config.yaml
positions: "rope"
rope_fraction: 0.25
init_std_qkv: 0.0215
final_lr_fraction: 0.1
dataset: "wikipedia_en"
MLP neurons of a small language model. Each row is named by its layer, matrix (up: input weights; down: output weights) and neuron, and shows model dimensions 176-367. Each number is 500 + 25 x the weight over its row's rms, rounded and kept within 0 to 999. Numbers have three digits each.
After each neuron's rows, "fires on" lists the tokens most often at its 100 highest values on Wikipedia text that the model never trained on.

L2.up13:493500542433501501451482512502493541488520474507520505479480461475481491486507438460506492525511521490538481556499484497501490512454501495492508506509486539501481497525462501474555504512493511502482468503503512545511493467464458492537515492447491535489493507443486530490495476470479500481494465532497492510512503494493496483482492517510513503491482514499523492503487495487517508457492489479540527502460483529546495513481506499479486467500472472501476488514466547465523502438504469511480539532538501543535484449513490472506462536478510495556530499505491512524511540506503469472
L2.down13:514514510461512475530460452511458483514495509533499447528495508465463487484486505497572486507489534522482510508527498505513528481512560535531480501509499491512491474474459472512474507493491494485527497511470532513518485526483501493454498471480500499487506534503463527471488521536528509482508483499451484504540531536480470505485486515452505487552486509483519516488540508502505477501459523476477509479459484509509445519528510489481492525445511481523517523504539487542531502465488505520476474491495510486491429508473480498494494459511531517495502510536519522524487556472511536470
fires on: " in", "-d", " of", "-l", " on", "-f"

L6.up252:471490516455553484542501497487497473500525481457508457505487472500482512475467446495478415474499463445518476469514525475487409504502517508513479513469540525506514501523508457509497510534521477520517475550462477479550529495457476532500508508540519507526488524492484525503480511489466518497478519523522527496522487550514491474465503484469479479521519497491504533509472474507486503463486461512526513489481465510496541497506506491445483497516510492475536547493497527487488490491520517493506479492525542511519539548487472513502492479501509455544497492487499508503499501503486517485
L6.down252:477463499505499504494459544563521515502483537505528467479515477496517525537496510500477489538482506493466520480453513505511479504495520512453533493464512529494476511517484518479485491506484510480538499529553494489511511534483507507482535457533540485504476521522503496541539490446489427504500503508515510465541492530526467519489499446503487472500490494501491550513495510511502488512535501540480524484490479511460484473448506453473513496496501465508502473520536518477468505505503473467500464472484499490495498512496486547467505525445530533537509504541514473540490514503492491507
fires on: "-", ":", " Star", " /", " Released", " BBC"

L9.up934:516493501484480496506525504489520471461497481503510466480490493469516507502499514500493480470492493524437527529517500503479502487502480484489508513477505465556482527499499498518536555461526483471508508513488448482498509475508506531495500499543553486513542538501495505514520446539522447474500495463495500514526507520530467488487484509528554451443487523486523530493464435479529488471514468515521512529501497508487492530485570484473506511476463520490516535502538463489516517516494482483452480504503504527504514499486523514494511468429519503534491478499491460479530480524541490532
L9.down934:498520491464472525507464453507476500477500510497483487477466476521521499504512514522496516481542502517479471512495490475497498490521516481503440497520526527503512510492488537496542524508530500507463477450468493482517432465510481489533533514533489488467508488467472549521481534503486519512529499482498486480554492483495531462553477518485471525540455509508525465477533523475496519496479511493494477481518513524479482497458514552532524468523536523466457489504525458491469500496508489452481488512481505520456534525473500513521514512569493513493473489495505507487483457518491503517
fires on: " ", " |", "0", " number", ".", " Number"

L6.up974:451498527495492483455537434472474504513530509510487527516490483490512501525504539501480469513500498463516465472490484534490475533516538516508521495463515478498516479474486458489507498531513504507490479503515500471506485508517440516492560473523470509477480518522496471539470456490488520548501548513479508489497503536493490470490464464485516479545517481487483449490484525512520502529501500466423497516486502500512492457488527488486495519526487478515485464525462517484514482460541563509486494511517466459554517531491488482552491533453510532503517459476521512544543520488501503500
L6.down974:517512467504525492538490479520496457483475484522518531517488515539493514483494517536489471484488535504475524483509477489478532509500494481498493530465517482470493471513506495453488456521488533530521527508512502549470497508487486528510470441499499513581487514470523533464490511567479487487483498497518489483515513453483475496490513449475481471501487499528472466516515544511485502512534479526480523449504494479504527539486523517524554467542443499503444472470520498521465543495506531458501515528543491471501539494438488504460461447549539476495505500515501451518513503487485516526
fires on: " (", " ", ",", "-", "),"

L2.up1280:459479528487498519487515468489521520485500504498482480503503477517495504489555488519470559458514449507458531506472492497483462528467471484524557521475501512538534466508524551496508468502486554479465546466510526537481467467546495501516493451522515546487460486480493489512499480542476518517449507491467459524504517527520516474470517509499467513498455495512495521485528493511524541487519499563482521471457494495491512516485503518512483473457483431487491540540509520531473447476525518532475514459447492475510509462485485504473523501519516489500504475534485496572527480516497497506
L2.down1280:481485505493480516545481505489515493519520535495492511525500445464503553499512509499503535514486497460456531509512494525504486512528466488504475550510517468461502491506481481492497488510497564510528512503480474515534546480510482477517493490480512523499481504521483576486487491529529470510482486468499478470496488556498509524464479470500499467508498526495509530504518498494533518489512514568521545483466519526514491493502505520509507449476523512498478508535528510546513503498473515596484402508480524450475488475510509534475468513485470531519495533490462508521510548483487492518
fires on: "ar", "ir", "erv", "h"

L9.up510:488497550521496501481478514504469453527531481483534503530485551465519509478496501510487535518457532470476486514489503531497490496514504523506566527477506493551496529491498489482532505510529481509467461475558509478475475539540463496527474496505564505517527510474462507497482454492489489476531472501460544455530450569542498452488489508487531485474491502490533488456486501498483520525462445485526550520503452503449505483472553494459518489502503546504523512550457500482500497506515508476493481496528533506505509542488506499540447496495473548515478504490507511513524503485493481553
L9.down510:504480465530543476481502472542492535504509528481519509524535482516502525527498504483471484517486482509533488489474489512530482508497492481525524497479492502491483495485461499479536516519491454522535472466458501485543494457523519474482509518503501511503480500515490541475538482489514490491482466549500470474455557501462535511513514513518481513445492510446491509462508501493496529500514517490468454474521490484536452472488477502516525477514514533512524522428501487520495464503515521536519507535524455482485496492456518520521482549505502521534522518440523482459506475514517505521
fires on: " of", " to", " |", "end"

L4.up1117:496526528481483463509511521528437486478535451500506507471479473508488475495487502527488431493476472507475519503503511487502495588507500505518510470463489503505515504475435462492472483490494526469523509456496491505479491494525474542463528476495537506502498462480492513474475481513491523521503527532491513461497487515502498478489497488517510503521497485490466490533474507486501510507498537487473459567524490486559502507523552487491497481458483500555523573494503529512492491515461493512514469454525496508504538482521479511487559517502512496521485481482503481513504510473517505516
L4.down1117:491485479442492565461514457494511498493530509481464473538504491547465462465529480453494500510524517499503535513525525489478453488474502514467513527518503482500459494485567526509496505490475511477521484529491458488469475510509509469467494488518489533513522572471546443468505540466472560496536479506527500493523528494523505495541494517500532519492507490520497522504547481487544477493489463531495459498507502490471518529493522509505506458505500508514515508519513491489532491486491528444497494495513520511483499467482490558490534508493490496485458495518526457518463527522489511486
fires on: " ", "iot", "18", " |", " ("

L6.up12:448470519473509510450472505505521519487503454484532489463498479513496559530502500510501482526488459506493552498527483482505484469479538534446506515534526472532500571472471504508505518513526445535512482468487488440502483499502519540470526476509503493512492470506435518491535519519509504535488469510516506540534440549495496491507504489499501500547463509504489486499486487515492489495508515502494535475519514518481503494512515447506524522492463505489478573492563504525506488488499526464529480532473493505484523463459529514481520528501480486496484506456499467497505503519497531496
L6.down12:499498479462510489501504492525538462484515523534492492500490532508497495494471498494502514473501493483499512475485536496482528500500505530491560490545427484502515515444513467519533503509505506474534543514471524490517500529478488454524500501467537488513504507517481490490530508525518494516497503458539515490558508513488467473518521444430506508456451489509487522497541485543498508447513473496481523511499493544529503503460497490520543495448462522459478581484487496529512471509533541488561488503512484510529495455454509499522474488500512476527518526473501526485532489561499522522
fires on: ":", ".", "–", " "

L6.up911:476478509448482487508517491485466492508509507462521479440473478488471493430473506515501501468493528531429492497511468503499447545491572475498478522504534509515476503505500492541468509542538484531535511537494484466488488489545534519482521479490524510500546490481485516502490470487480538547516493500520471509509478515477502534490468506499474470458473530487505521523504518476440498520475491499529505510503474535469555524512479505507498497505495424447524517486490557495516513484526522496507494482554487514548540510495481479519484488489499478504510483495563480548482538522508466507
L6.down911:458528495506521460485531494481437496503517492482476505492522469513507533522533534535498520470468514528514545445508483523452481474573477501473516475501459472529483518487516514493508529523510481480519488491510533490492531502539503507491493482536475515534490504509481503502489501452502473543539519498471488497488516527513484494490503508493476478490519528461438519529487515502519487567512533504504506498509506528519485526509492470530503523517555486523484510489482528527518496518508463483477500495505502507488498471528495477472488512500529543516519484521504500524499519497471493463
fires on: ":", " |", "ine", "-", "ing", "est"

L6.up997:464520531501514492511470537485491465462481497485529487482490487485465513508451481536465477491520462519475506494517490504499494461521463497536497491514493482489477533518450461535505527528501439515520501492478482501485493454544492537502490527521505512559443509506483451532505438480481519491503541537515517515515480556530444520499520510523501511501479518481508480474532507500472478469546514528514513500500541520460520469496480463471469545515489519487479509532519540489503502473479530506469474455492513488517503482469516521498476493465513492476522496507518458510503533510475528520
L6.down997:541486493511494454499505499542496456511546516490480499499521586528489500474476477482505529556476463494502508466556470517524472494516456468516497509543506506502480500550504491499487503516504475509479506505534504506471475507533526434489465571472490515508481534451505481494466529460509491482519513482460514516456475453531506473474486465518513526499493514491487512450462535471490492512469486539476500522481521522496526551491494497471502478512503469480466464489503490544514504547523522488521510494483470487533500511554532506485545488490492482502503487483516486518573497492473502473
fires on: " |", ";", " /", "°N", " November", " ="

L2.up759:480478475463549447534507487492493549542465507510471541520513470501488465499507505481476463493464530513518473491529530462485494494472504583509482516489499524510548495476515524480526509527513500503500489498459501512498483506506473502523486489498495510471492486535506518529523502496483498488521507483492453515517500517474506466487490534520475482551424497437503525509480509515483507495523489496499506579509514485449569406463502505545507517498502502536502468508477514475495448547492487482480535477523499504519477478459469528524495507494496502495506486507488471521494491462497519523
L2.down759:453496503524483531499469499496517487488486514475515471494484514495492481551511500509519534475452487463497495549499442478495471460502477498491524521455507502487529517512508509491495560498537451524461501485488485480474493491492510475506486472511477503501489468489509502523491529554526515499540470499523466458549508457567542509534517466505489508523441534508545476475516500504527485519516485483469517463510505520467531496475513519486508568483492517522494470552493519495497493513541507493535502484474487509552447504491540512535526461514495524497478515492488524471553497484529495514
fires on: "u", "a", "as", "ar", "-", "o"

L6.up1420:526463514502522523504555453516490489502504466492450450495477472483503511446500490482475494507480543448465499511508487492451475498522521501528542500462501478491519459493526474499489494468509510486526507542542497518496463546469494482490518479521488506522519508496495548502510492507447505494519487516533503487494496486477452516486514493523505444468525515493513541525473503526503536513518508481475529512484454499482513526513528485464499519502472523557517518508540474521511534514484550462532511533495499516525492527509511501490502553484459493551535483501529523564516479537508497466
L6.down1420:447516491457487490504493503481497450506546501493515502472539494442508483493513544493515496484483518542514516510534568535491482577490572501479487464495528504492460483575488530497499525517474542528513524507465518521450483510494519489538505519493524472502508555526551499475472499493530485499513508483506500499481514515475456489528474523499517499555464508487509446551485510463472473472544496526483480508552490549518489587487512485475504436539474466492456505513472511502484493492464504511458501496520493491500483494537489516469497505529485503514517502515481525498503487487496505527
fires on: " |", "|", " United", " ", " (", ":"

L6.up912:515540477523498460467491513507484501501491476489508526517479492515552509479494522498476483506545503520460484500503532503485486524466485509499497488485469507509487552488462473488511538539516507465488521537486482468526520472500522514477509494498515526492514504457516516466510447489494514488532559495511516468519488490470472551484506540518499493480489453501491495517488527486466471457522512493532464519525496492502525459493494487510489505501481528520480537473471527511520510472444546500485509495558553483493475474496527475501493495526455526503505484543525465488515515514466479507
L6.down912:506494522453509497461502562516476490487529482526480517490484517490505541509465496480495476542495458514533464510509500526530524452489547500497491505542490529476468561485501480533516536470535494531501497505541465479478469493515475503486511492493532547500514502493463440537516463539541468488552503542463507529503461487506507469486490544562509487474510537508527509503508497492491550507477492499439466493485524512507440530482487536494450547520528487482499494521492515515496528466499490459474535485483507461527486495532501538492517484522465513497478480486515515510499497505462481489
fires on: " |", "2", "1", "T", " /", "3"

L2.up356:495478522478472515488480489482500471520476533465500506516465459450520509473494475508436436473553451529472528482510510532456498483449518533486509526518487496512530532493473528514528511493508496519510498530511513535504532490518482545496469461499485495511480537504500496516497493500510486495500516491521497500512451532505473483484502477484508479490487497508461525523537509530474523483479510499512553465496523517504498461509524462495511468512457465503503477510548540553509490484545547475517456505481533469514502468489504542515486493495491459481500461535485504532556503523496499507
L2.down356:477501470514468510482475483504548466456458500490492516487471552483500524500481470482486488475501491451516509505505486524507540537514519458526549497488492506470500512489517515512476517477531526523509543486493500486490505511487459521502516531495552491502464516537526468526495512558508519473510518447542488483538491496542491469485495521458528460531492485529513504492533431502503528476516498495502528491490497523513503462477525508522494491492482531511505509492530501504508503511496532441479496521511500493526502483458493484467484516535537449518529519482511511471491533462470516504
fires on: "–", " ", ":"

L2.up312:486495497427555459493516529483499521575503519510500466517500462508509500507494506485483492506450488463500443495485533498487504515532525539516496526453498514500526453487500444448490515558552510510457497512546513473475474534511499481542512462531474517491534507483494530475476505509488504493505475497494506504509496501511484471486528535496451544493496498473494495492497539483485482463486513502497530554512482522469532433491469536509507520515534495510508493483491513446518436484546493500502520468526551483517540515480506512527484504458523481490482461522504492482500465484509487503
L2.down312:479492490513494550515497500486519486482496496464500554511526498509500448487477497500487547469486518482473476535548470493448512449535527503450528503488507544484488462520518523492506545543522470520463509480505434521464506508493523512555469469507489491494527508515500493476539495474521531485503491511509536524530537456519483478504504472498519502522518542473509528497494499502511536511512475462460509480500485482506513481530500526498523516515502493493486510497523505488462473512492516468504490494521524494528496461485488541554464475533532469457433502486497517523473506470529521431
fires on: "u", ".", "e", "a", "an"

L6.up909:513512489475502486492517528495450492515496493469517426525492515478531488468534491525468447494532527434440530516494523518466483503478490487511499510475529497490545490514519483514507520520549494540508452511461497475494512461540489543482499445471540499500522523495501497443478500486503480501527539479501493471518474510530500469485470457468479514494502484492498515533494512496495490474488484486515507479521433542426506507511528473468493522475491473495514495519532515513432478505487494504463510494487535537502522482515509506532526527505496495534505454502513517491485507518529501486
L6.down909:525514516492520458494496515505494550485489541492535445528477546480479539540474499479508490539525511523497554528552516509494515443502487491488502512462521522500525512552471496518470511535500515487492436505517474475506479518527540491512490552531531535475492511503446518468518519521525501500499506451506477471539545491474496516548504504476482513533485532487549497520486517497500515468502472541538471477556470536482498513485496469465518498494480496503481510521497497496480493492520530484443479505505500519519494456489520517475496524536479498464469485527492469494554475467506502557
fires on: " (", ":", " of", ",", " /"

L2.up672:513502529499431493488468529454487523531497503517489490477502492538552501483540503484505487566463496464541457513540502533509483489505508497508521507499472475524469496486532508511502532462545529519475444537453531545504540484488513488521515477498466521525545483501512495495512508522496509512523515465458486524535518514496457507493464493534499515536500519520510535522513473531517485512529507455509499533507491539492533481498491515514532482494497473477542507521516540487547524504513479515487496510483549501514497543518476512496493522481502487516520538514492473493510486476480504521
L2.down672:490516505490486522486454433508452504487502555493511524532500511530531536498515488508501474537464497496545482484485510484490555505528522467457469486527509497480526484469481492480499491492503471501453490483478459484483513498519495491501531511469545518481476455481507497485507510466493495503478548490507536471496551495455484518488509515501503488474527474538524528510549471506520512495530513504526478520531524523519523494507498524501472493510476489521485538535458480497484490519501510504508502495467473508473470494560451493466497511523520466506483477492507516503528504509505491537
fires on: "eb", "r", "ij", "j", "d", "a"

L4.up2:493474476473449504475499516474526476530478521498473484493463455495496482512506556503481522537487517514482471490510496505476460514462498487458518504499530486537451520491536470427560559522535506544495473501506496496476516439501531490488518496506529511504537500475504530436501512477522488528522504478498477520542485514500496512484504498467464488552507517500493501551492523507545509530488517464487513534504454499448494487490481510503494527498504482475479496526521573480531494509493500490466500500494487514515527535494497506525516473464516537461502522524485495512509550473524482481
L4.down2:466517542482517516484465493495512511501543491529496514547521462553520498491513502526481482513498488532501460470530487485540482512524453460465516476474493494442498461468513459466541453523538509504506501540518510515478465467529535502491498460525488559473457522489500535531563497496495521542541520515508506503494506499497536516516530506521473512510524530508500516491506498451470527518492490481466460492488472513514510514475483519515510468534469471501499503492511516517500467473540479485523499490516506440474460511441479472551478500491558552503488478523504535474493519493425508499
fires on: "de", "es", "a", "d", "e", "est"

L2.up71:490534514477490474488486518468476485517513487505501488447503487519483457481466471469476520480498502491511503499488496481470495483469550491483511529526494478539500545556509480490549484522491555474501486467474532505514455454476508502506490468533493539516475473439532524510516471486510496521466492496484457544489479532512505532497456532536456521460495469442503534543508520502480492480483512512513487518435492494474480481497485492491471495483500468529522542522533524493480502494523483511513515451494502525478512497517507506493507530476479465525524480498557469537504536494510465499
L2.down71:504513499527500481502512509480478491450485493494556541521452483481493475483515547450529544511512472497482500543497466549541506528462537478481486492515529483507459512503489512504504501483483503485517468506509459527510475489508482513472520520501468519511457507480499536492540504488498536532479502463523508551505535521506514467504479485476499506501505518458502490514483507490478496550453520448452519490490520522491499495502499485491487457481452489507482474478521543534506519481475467525509488476511502554492477529482484501455479501473463514502497511493468480483523519468558505513
fires on: "er", " of", "l", " in", "or", "el"

L4.up136:504520497480474475495493522454518510521507504485541534530520500482493511485492521483523521473487546469460471493472518554493499570488450509490559534499485493500506503506493483568519500520513452470429456486544498454462517486544493518552494523488488523479484503498534493479496488468501518497513515493521526482513468508522552458499461460543521501511512528459508501474478498451488488539477507485493500491451472553517505543470566452488513475503510515517534478538505509453483507533486468520530529518519491520524518507495500476559463497477498508520491504532475501540489554499500500528
L4.down136:460495486531476505494550507480489505552534523482472538491532549493550500500512487511491514525521507471499489497520505490508519504492520512478548470497544499522494545512521529497475477478470549489515518487514480511535481575469506455452527515511463466511544488497464515497526510514506520470520542530506523501491478467517478514504502519508479509479514469510470496424490497511477471472517454519481523473497510553495526430465514509515539488463515489456493540464500470521516518509535516483519534465498482483507516506505447505519504494534487496476526552520470533462519480482514488472
fires on: " to", " y", " of", "ile", "e", "ong"

L2.up1370:507464493454482511510513497511513503553502471476468496525515455538502425464482543513483531491479531512489466500509496481467510470498467504503516527488475528502496445496502480481519527536546535477502478494494491506534501481478471513532546433509518532495484493508492543461471473491457513502538522486491507524509511511454526506514485555517457519515483478494494563505490491483484480500514505507472562516499486514491530516486492487494500481488501467524559499488478516480552423460528488555550466499551532511531494558489502521549526533505509512511520469573505497503480491467500502528
L2.down1370:455559499510472540500512512489479486500519496500521467508541502563483461558481512475477530532458436472513504482508470509518551513478529547468518480491482532520500472476491481474512487518467549498472481507448520493511523510516453511505506465496525510506468504479539527539518493506553491479485463451458461510523458492496489491464489499514485557482524473534455499504519488497466488514506489564489521524505505495529537499509483465491476507515466502522502488488468523508478473531538478446500451503483486504524491524514533485512523491520525540476500531480522492522449495463524492486
fires on: "er", "a", "ar", "r", "le", "m"

L9.up245:473475529463504481507536445516502450463508477510498453529476466480546491451499484518481462504490487536507513494509512560494510550484545489527517465506510476511520507503480528507528504517504484501503490490492491487505527516512466514519486512487506503502457508520491522480475489508513506491505545489492452522501502505521515528539506478464433468523492518502507507529526500536531486490492507495527527534532496496513553465480480466510503516509499462506535508525491519538502495491490506493467465536492511512500539460503498516530478528482552479522503438488498488508523487486500509540
L9.down245:477499498541466477502472465530528545501473506522489474537464520529496499506464528516517510467514504497490535541507508480526547511482529428508473491509554533505491511547474505482522507503491456459516498501522492524501529519454531535509521495514526509517494501475488486493517502465454552515528509496515443478557491515525439517515485508504484498477509506476546494465508471512523504544541504519480511509489516490456516491502496456507519491494508519524501514540496510503489521515467446492508471493505471490494517462492502510463527484477487539470482558494495491528511466517513472475
fires on: " |", " ", "-", ";", " the", " and"

L9.up1040:529511540492483463486518490495496515487536498484446529503498509464487511498504510527495477501511506531508501497482514521453495462433485479545456482495466503486509510473513559538536544522514468493478471518449495528500538474506504511497514464507524477538487517516494533491465472517541445485510521474476499526515498518496470509520482506492441496510488524495528495486513506514530480499540523441555469499451536449459480496504501492482449504487457470506516508496465532532531499489562513507526483524471496536482483493464530505519473485517480519522517505509486495514529492489465493500
L9.down1040:503534483483433529456500519533485495533507529490476543532420463488494481513483523476517508531486503547484504541491504541499480499517504495429450512526492464550467500475522541514508456486527505474467510497485462513497492492514492493517491477469503534496503441498498489479524505532508515498475519511522502472507557463509501476495447517548526473495469516457536475488525497432525451490512450518501505500457512519481539536469512510510547509533444479496500508510483520530516529496487509496477488519490462502489540508478522495468452492502541495521484479473519511519529515467482489521
fires on: " ", ",", " |", "ob", "od"

L6.up170:502507496476470519485535494515475515435489500489511483505504547474498513510535496510457512517516494507454484492533532500514503508465475500570543471476471506494489457506485504489470525487476509519501504537514513507504474476535508524439490500495511521521530530507522506509479455481520505472543532563501503492504505491485423532494492491508483427518501513484481522504479513524472481478494506462508504519492467491498523453514520499478519499477506532492514523523512526518536491520474544505491482531535518508519459506491514507538497550512464498515512511517534502571495550536452463498
L6.down170:479494490508506479504502575503452483478495532493532479489511527492525502523505510500470521458485511516477507483510480529470491523481499521457495536513475492479473521496489499509457565508497497550521511523463495492518467508521493456496471500516465550527497538462534489461455474470514502505506482519448525481504498498493489534506524508505522533470502509532504460502464543479483467469484517503507490537516482548475492505539552513505497486477535510512495465474550498492543520491491452484473464525536512478524515518486512463508495474480509524530471542486500502540512505513495511490
fires on: " w", ";", " W", "W", " |", ":"

L4.up1231:496498470502479468443533455530506457547517489476496447521500498483499532476522473542491514501502503476474480475496509476434481500459502514496547532461513466515509514498501492525461536533541484502507507549463490491488484506490497512522520485519511508496527463498494533462492503508480538539473515534506508477516474519476487491506523507497485503516518506445491524495470515509487504492498489448508474490488501497490559518488514488460481509455469478475532543482516492453567523492521476530501493511473489551501508491487539498507534524474495489508501485510538527549530504475464476498
L4.down1231:491500513547495524493490477508495465525477522519527509527479510498477509485516506534485534499471469520493494511521495514527581486475533538482483469474486501568496514504489506504535521502493529546514447500474503543483507461515532460499514530486491561467512522507491490481543495506536505466535511525481482507521518497484515486505456499514487517511537440453529503529542483429513480515491466476456552528496536473539524483501494498491461477494512521479490539466504489512518512476524478500494550504518489450493503532447514502501466494508461505486506505510486516493490514491512523479
fires on: " d", "-", " ", "D", "==", " D"

L6.up685:463464495494537531458476496483497498505464508454497474517481479508501501478492499511498486481498495511466490502558501501480482491508513485504480526490497513496522535504518532497550495538498538513506476499472502524549491486494536497509486465459506477491512499495530488511517529467479504472505574499482514477494465484516482488514499478511466474491491478472509496470513535510475535444508497495494520476480471492461515448516524416486499454465498468514505498484530545545475497459493570495537527511483484476509492480506513509502462482480454487525511478536479532522534527565506525499
L6.down685:532505485517482510539487487517534506494521556496472497539491520481502520503475496466527517492497526470479556466468510476504503480484515479483477466505518512500484482501547542483452518522532512512488518477555459528485496509482476467466506526533470496496498517507498521486508446489525501505480473481529486505418518494521490515517509489492491482520457466494471488466494513475506466539514555513502509468515545513521501516499503600524485501565504492476476502486523492491495492545503447458543456483495549485484502501503506460447464501515521480486506498484503513488525485503496500495
fires on: ",", " the", ":", " of", "l", " and"

L9.up997:504496492446480470494502461512460463464486475512508458529481477436503529488461495486470473496485500504455520505485453497503453485499540482485474510466529512526533478482474506521522545500538503489513542510476483485454503488496496541498496525534481476523513497498431514444482492505501494486543456518501519481539506541482458523489533536509517468491506512497514482487478544507477505454512509511482500501524470457515521481536532462497484537506503485516519527449483504551555482483524541517502485461483499491501548541473534506473500491505496516545509490555485466530511498466506518478
L9.down997:493554492466506518491507478504483488481503464490470482486473473512495484499503492477462484469504461488497516544515502536482499481459515502437490499539504483485478497517495533472556452512483472479515518489483497583516439453506484475495506516480526491513492508488506464479515521484522494505487521456487530496538481475489517415522481479515494536526485505485539533512547476494451502459516492488484514518480518518411518499481459451508477494521480515484485528513461504472516534494550489469518545545520500486457511525520467486480446495472517516515473486507524540539501475532518518451
fires on: " ", " |", "-", "S", "it", ";"

L2.up358:500474513466523504499477490447528511544495502510480469510477468517508480507495517498509485497540504474521467520470460486505504529474547525488478529507505541508524493531456509441479512474516498512476429560475501483538483475485516497487489544463544504525497470489494529515475492515450508469516496459507510475500489504457474489482466508502486463515468499500519528483476531529502523503486509529508511475491471502488518519494475501479535456444466478485528494470496543494508531541491537486532483500496519542542493509505497497508523527477437475496527517525525490496516506501503470464
L2.down358:533490502500509504543492489481483515489491493489490518516493470501494478508497478489461455494505489539468487494490521524475452519497525518509477519476524526484491446516509536452448522500512537496482488527489526481532466502535520472507478502518551476551490512487499487501499515488449489468531491502468559519503517502522465501483482514468493510497514509505524510502485562492472502516509564516503511486513487458512527475545520504502483464509545473492547492524480503470482488525548509501493476516485508479508483518533491538495484501506474512487546502520501501529516489443495513478
fires on: ":", " by", " finished", "ild", " entered", " Released"

L9.up306:472512517486514518448490500465567521505509470508454477456506505479536456504537507499518480512529538466476540528489503468493475511483485452497508499497495539520494558533508479471541498507516551516524466541490506483471467503506498527520558527530550500559492484441497448464503453499458554519508462492521480520494448480519471507513499530489504510469486513454504496501464500514501515492509498473526505536495501492490527467479483491449538502485457527511520508474504490498491510526486458531501509484497518529497544507493504428493527531475504478555500498508500525496503461495523502445
L9.down306:439504507503497547507504503494491475505510478488530498513485497492509484499501501479507514489468450502494524526465512506523538480532547523477499460538499495504512523502499539525530518509486510487543489494482464511455459509527454516582506506495520496472493479504524533476486469511527531546471493495539481511577490511532507503508472472502512556457522512424506539485523522497504482495485460494498487507516507548536518480487501527467483533496491507546504496462492478522471518482501495512519502487483477525482508458531487467486503500510521501492460516469480516519469495482511524522
fires on: " the", " of", " a", "'s", " in", "."

L2.up915:462474530513489535494486479490514516511458479516453518486491486466498504503487452459488517517519458533520515485494557486514492504498500453456551533460493491444493513506473503485539469538509553495504486493501518511485471483489518508507493514497496509507475499475461505546499505483492476498520522505458499530504491480490532514484475490478521545483496481497492573534485511522532554469514494440495503498478503492557519532496511476505536450501475439489465494498511530548493486515503529494447534473505495494501491471519514483522522556507492512504507461467489512520488489488503486489
L2.down915:489521479515518500522528521544466475537512523520521461498525507432491474486479509496488524508498486504516485471502495480472450508495506479509483449547495544488517510536465485472534525523457524468507503487527468545492498506545534505535458475469533544487482516567527480506469534518505510489464495480471500480508476527465512550519477496481533494500496502471491516548529550489481512501514494499512492524495458477523519494462517532501523491495492484506467530518504445476433479504451482524538467474492495470509454490480477548505515502519448487553463484498500499480475500459483509508
fires on: "h", "ar", "or", " and"

L4.up1121:500481516471488495488510467465488477467473527484522492463502505513491491481515470521456464507521468493465480494491511500510465499469531502465478525503533534496518512534474547528512491517509492522483472513474497539483485466507498545476499454547480529486465526467505515515514490508449492494492527532518516502513495524523511461514478527509467508508487511493513523496511533501505515459502477507525479449467503488517507485496469507440507474488456495459505503463519501534480487498551534529501449462488501490493575529513505492477541518512477539501485528518512492508494514499517478519
L4.down1121:468492486500510477510497526531504435513484486494512506499481497522532513466487458492536500507476485499489529517435523497484504533510503520480486474494489507502518516527488504507508513461491446494527511511500491521507470521460488486472463492495425503465505528479524507473517538525519508527521541487531522513524496514537509541518531477528498518542490458478500531497510541450492501477476473510467496506514486484508522497515487509464513530507490451457493498470513474533511520525510481534483464493504485508497476483544515467466470512491482454503486501493498484506474466526508536469
fires on: ":", " of", "-", ".", " &"

L9.up1274:493453509462479489492484510534493522499510479508459526471492515498495532514481497561468480515495443476498473498504499533522488491500488505504522514494559515480503521482477517472528486545500516479495477468508477481472503538515494518478562495524461570473440445513491484464480468507476550488494525515502513472518527492496510451499518453506456454493458542479513501515484551480493526513472517504475483501497492517506513503497596479460511522524492511510529492523530520489486526475563501507509461504518524500516479487497460507528499542471514525512535488497455474576524513473461510503
L9.down1274:467488519523474506500504486561472494497470500500516508498467478531488517489491526493485523537508507530501548501470499522556501500481503515488488484578503505483515456505483492514491492506483457513524511481494475510453555521484520504465537519515447498529453484512509540499544500517507485491555515510541482478530519508532406534476492481523478464478514457506531520498513475522551485503491475498487504487538533517473467493468507535486489490475545508536463463518510496463489527496484527515511448523504456481503492469510457524533527505493509505479495492494511454475512494480443472525
fires on: " ", ".", "-", " life", " household"